Part of a small language model's weights.
Size: 9 layers, width 704, 11 heads of 64, MLP 2816 tanh GELU, vocabulary 45258, 86.2M parameters.
Architecture: LayerNorm before each block, biases, tied embeddings, capped logits.
MLP neurons of a small language model. Each row is named by its layer, matrix (down: output weights) and neuron, and shows model dimensions 112-175. Each number is 50 + 12 x the weight over its row's rms, rounded and kept within 0 to 99.
A block is one neuron, or neurons of one layer that tend to fire together. Before each block is what it responds to, as a language model described it from the Wikipedia text at the highest values.

Table header row end. The closing pipe at the end of a wiki table's header row, just before the line break, in tables like career stats (Apps | Goals), election results (Votes | % | ±%), and discographies.
L2.down42:44 44 56 41 47 50 56 36 34 53 35 38 55 62 43 63 58 39 66 43 51 50 81 29 51 59 24 42 54 40 52 57 36 50 58 56 49 58 50 44 44 75 55 26 52 57 48 63 45 36 45 56 40 44 37 41 56 38 59 43 38 40 37 34
L2.down64:46 65 57 45 54 57 41 42 47 62 54 42 84 35 62 38 50 48 77 46 70 58 52 44 57 48 70 62 30 57 63 39 46 49 45 42 57 52 41 41 43 56 47 38 68 86 43 39 24 53 40 51 44 45 49 57 28 56 48 64 41 55 51 30
L2.down1055:55 55 36 48 63 44 47 35 40 69 63 62 55 54 30 54 62 23 45 29 44 49 62 71 60 63 60 48 33 41 51 34 41 53 42 56 67 57 55 83 38 25 65 37 46 59 55 53 51 50 49 31 63 79 48 46 56 42 59 48 45 48 58 56
L2.down1316:65 60 46 54 32 64 51 40 33 42 29 48 49 62 48 35 34 64 48 63 55 52 51 67 70 57 48 35 55 49 41 46 47 42 66 52 54 39 48 53 61 35 43 44 60 68 54 54 60 60 47 58 67 43 44 51 69 46 38 62 55 34 49 61
L2.down1374:52 79 51 67 32 43 54 59 43 46 35 55 44 46 21 59 68 63 54 35 43 33 59 47 59 42 56 54 52 35 58 67 34 46 53 46 45 67 53 54 62 31 59 53 47 43 58 45 30 45 48 45 47 60 43 32 57 64 55 47 60 47 39 34
L2.down1632:41 73 46 59 55 56 48 38 37 53 49 65 44 38 41 50 59 64 52 39 54 36 47 72 46 55 60 71 48 59 45 37 59 66 60 25 49 39 26 67 50 72 49 52 36 60 53 33 36 65 50 46 61 66 58 49 44 51 50 59 59 82 37 57
L2.down2227:59 63 50 62 38 53 48 63 55 47 47 57 47 36 75 72 45 38 53 55 49 50 31 49 72 44 45 71 75 42 54 70 53 42 36 48 38 30 51 51 47 31 58 63 53 45 77 44 55 40 54 54 53 47 47 58 62 62 34 82 43 67 49 39
L2.down2495:63 34 26 41 82 39 62 38 44 38 56 47 41 60 32 60 45 49 31 35 58 38 48 69 43 58 55 67 50 62 49 44 62 34 60 41 73 48 47 52 46 64 27 41 52 53 40 48 48 38 65 40 51 47 59 56 80 47 48 35 46 73 41 45

Before a place name. Fires on the token just before a place name is expected: prepositions (in, to, of, against), table pipes opening a region or venue column, and words like South.
L6.down1009:56 49 51 61 61 39 22 57 35 61 53 48 35 64 47 48 52 32 43 40 54 50 38 60 37 41 50 58 36 36 49 29 41 55 53 54 56 68 63 63 59 60 62 40 55 59 35 66 45 75 68 52 47 34 53 47 73 47 54 40 59 46 52 35

Table header separators. Column separators (|, ;) in header rows of sports career-statistics tables after competition names, plus main verbs in narrative prose (destroy, refused, discover).
L5.down790:46 72 40 51 60 63 46 30 58 70 50 45 40 63 49 67 49 43 51 34 46 48 59 73 24 37 40 34 56 19 68 58 59 67 53 47 53 47 60 63 61 47 35 37 52 60 34 57 60 44 50 49 43 55 55 43 64 57 51 55 58 74 47 45
L5.down1120:68 50 33 41 46 40 64 48 56 53 67 48 66 30 57 47 44 73 69 18 35 53 49 45 50 68 60 45 46 56 54 55 63 51 24 57 44 42 48 67 54 68 50 72 51 35 52 58 35 69 42 45 64 40 59 57 35 29 45 58 35 66 73 31
L5.down1155:37 43 56 67 40 30 41 33 35 55 50 55 13 51 56 60 65 30 41 59 41 33 53 74 53 38 61 46 41 61 42 43 47 39 44 58 60 69 63 50 95 50 49 57 53 40 56 50 59 48 76 55 55 37 72 51 47 45 50 46 57 35 69 60
L5.down1171:68 54 45 54 78 59 45 32 60 48 48 61 60 58 34 56 54 38 32 60 47 49 40 50 47 70 65 42 41 67 60 43 55 59 59 34 55 62 51 36 65 75 74 44 47 69 53 43 53 68 49 43 44 51 57 39 57 39 51 60 62 55 35 62
L5.down1473:72 28 42 51 60 53 45 36 37 57 51 33 47 37 48 57 35 22 40 32 68 48 64 59 61 27 40 40 50 59 35 46 51 53 53 50 49 40 38 60 62 50 45 52 41 31 33 69 55 67 47 55 44 41 43 50 58 30 45 35 46 61 48 53
L5.down1746:56 34 48 46 57 55 52 38 65 64 51 53 57 43 43 56 59 40 38 48 45 53 47 43 30 45 59 47 54 45 38 46 55 46 58 33 52 52 59 37 63 59 46 60 52 55 46 46 39 32 58 58 24 64 48 53 53 53 28 64 65 52 65 62
L5.down2427:49 53 59 31 50 53 55 28 52 58 57 51 49 63 59 57 69 53 36 37 41 30 51 48 33 46 51 38 62 58 46 32 40 61 46 36 42 68 28 46 75 66 44 46 49 26 55 53 59 58 49 36 49 56 25 28 30 60 52 60 54 60 49 58
L5.down2803:80 57 28 69 59 75 52 74 42 23 63 50 62 42 58 55 80 42 61 40 52 39 50 61 30 28 55 53 52 58 39 62 48 54 60 51 39 58 55 51 52 56 36 59 46 59 38 43 51 52 56 43 58 60 44 57 55 44 59 63 44 51 68 54

"Of" in proper names. The word "of" inside capitalized proper names following a head noun, such as University of, Republic of, Order of the Lion of, and in titles.
L2.down108:71 74 40 32 52 45 42 51 63 36 41 46 48 51 69 52 59 45 42 63 52 40 51 20 56 43 50 25 78 35 57 53 29 49 41 57 52 50 26 57 66 57 47 64 48 29 49 60 63 47 49 41 74 62 51 62 53 49 54 55 38 78 47 74
L2.down226:62 45 32 60 48 53 55 66 54 39 53 52 50 48 49 30 72 51 61 49 48 60 34 61 59 54 60 29 50 54 64 43 49 50 36 36 46 49 57 51 47 39 43 39 49 60 56 36 39 38 58 44 55 43 50 43 42 39 40 58 49 87 51 46
L2.down672:38 51 51 55 62 51 35 40 53 52 52 29 71 41 28 53 74 53 66 60 53 74 30 53 55 51 38 58 50 47 57 22 67 78 40 23 45 58 64 41 52 42 43 36 53 73 58 55 26 64 50 56 50 50 46 53 47 52 63 71 32 37 44 53
L2.down993:46 46 42 44 53 51 47 72 43 39 60 47 84 59 45 54 40 43 65 51 47 66 57 37 61 52 59 34 41 59 77 38 56 50 43 45 72 63 57 42 61 56 41 76 57 61 64 63 45 47 56 31 58 28 52 61 37 45 49 59 32 49 60 14
L2.down1694:35 30 38 53 54 65 40 50 46 45 46 63 61 58 51 48 33 39 52 51 52 68 59 48 65 69 58 40 34 46 54 73 51 39 45 38 47 55 63 40 55 43 49 33 43 42 47 66 51 50 34 63 52 57 35 49 50 50 72 47 49 32 56 54
L2.down1852:58 65 25 57 50 56 45 38 45 47 53 45 51 54 37 49 79 40 51 47 43 42 41 79 57 49 60 49 70 46 56 25 50 51 51 62 48 44 62 50 73 43 48 38 61 73 67 68 44 66 65 32 48 40 46 41 38 35 31 76 50 70 30 51
L2.down1884:57 57 27 64 45 57 70 42 72 29 63 52 46 39 57 60 59 38 46 52 33 53 42 44 67 63 44 24 20 73 63 51 68 62 79 50 49 50 48 51 74 37 58 39 64 77 70 57 44 61 72 76 57 41 36 19 72 55 58 46 47 66 49 60
L2.down2702:54 56 22 32 69 60 63 54 62 44 45 74 43 53 39 63 56 55 55 42 59 48 17 84 33 39 47 53 50 48 75 24 59 37 61 53 48 65 66 57 53 39 39 51 36 47 49 45 53 53 62 62 55 49 65 44 33 42 53 42 51 66 37 61

Clause-ending comma. Commas, often fused to the last piece of a noun, that close a clause mid-sentence before and, which, while or but, e.g. "parade," "atrium," "Forrest,".
L6.down2057:37 67 42 57 60 61 38 30 37 30 54 46 71 49 51 51 57 65 54 48 51 31 51 33 53 49 59 46 64 56 52 54 67 57 58 46 44 47 57 35 53 65 48 65 62 36 54 53 66 52 57 35 65 78 39 49 56 45 45 35 39 47 67 58

Next token is a place name. Function words, table pipes and name-starting words right before a country, state or region name, as in Republic of, ambassador to, "| South" Korea.
L5.down290:46 40 47 64 27 53 58 54 49 57 44 79 39 42 61 46 33 59 50 55 32 58 63 54 52 36 56 55 42 40 35 47 47 64 41 49 38 58 70 33 39 69 34 70 70 47 36 56 53 59 68 27 49 51 65 50 50 66 60 49 53 46 44 56
L5.down661:45 67 59 58 38 70 63 46 53 55 61 37 45 52 58 49 27 25 41 41 45 39 61 49 48 59 57 40 72 66 54 34 50 42 40 52 57 68 41 36 62 41 37 53 54 48 37 46 40 62 48 28 54 64 63 39 60 37 60 42 62 21 48 54
L5.down675:67 51 66 45 47 66 45 56 49 51 39 44 54 56 60 27 13 50 79 33 51 35 27 71 40 47 47 52 55 42 46 71 69 47 51 54 52 41 50 51 70 55 62 68 65 57 39 50 37 50 54 54 37 32 52 34 60 47 56 45 81 64 49 51
L5.down704:55 53 33 62 55 50 51 75 60 54 49 43 44 46 46 41 56 74 37 54 65 53 40 67 71 45 72 58 58 49 39 63 57 58 31 40 39 51 43 56 56 57 57 42 43 47 50 51 54 42 41 45 43 80 61 33 40 46 34 39 39 57 45 53
L5.down1568:33 52 45 51 55 45 50 30 60 67 63 47 49 45 66 49 32 37 56 63 55 60 32 63 60 35 53 59 32 45 51 72 62 59 44 76 52 52 52 52 31 63 36 50 40 43 56 55 41 59 40 31 61 51 47 46 71 60 63 33 45 61 49 53
L5.down2104:54 48 64 43 56 51 41 50 62 35 69 56 43 54 67 51 66 65 45 51 30 67 43 39 55 54 63 40 44 52 49 66 62 63 52 63 47 53 42 49 59 52 52 53 59 50 55 65 51 68 67 42 60 45 59 51 67 40 60 42 34 70 47 40
L5.down2247:58 65 41 51 48 55 69 41 56 58 45 49 69 48 55 64 62 52 54 57 53 51 35 63 35 61 55 22 57 39 49 58 57 51 60 48 36 60 32 36 48 66 46 73 59 32 62 65 41 43 64 54 30 43 58 61 49 53 49 51 45 60 66 42
L5.down2700:54 52 37 68 42 56 31 46 48 36 45 40 47 61 41 55 54 67 53 40 42 37 39 25 58 35 67 52 45 66 58 55 79 39 38 60 43 62 61 43 51 30 77 84 64 60 24 57 46 63 50 57 42 84 54 47 56 79 40 49 53 54 28 29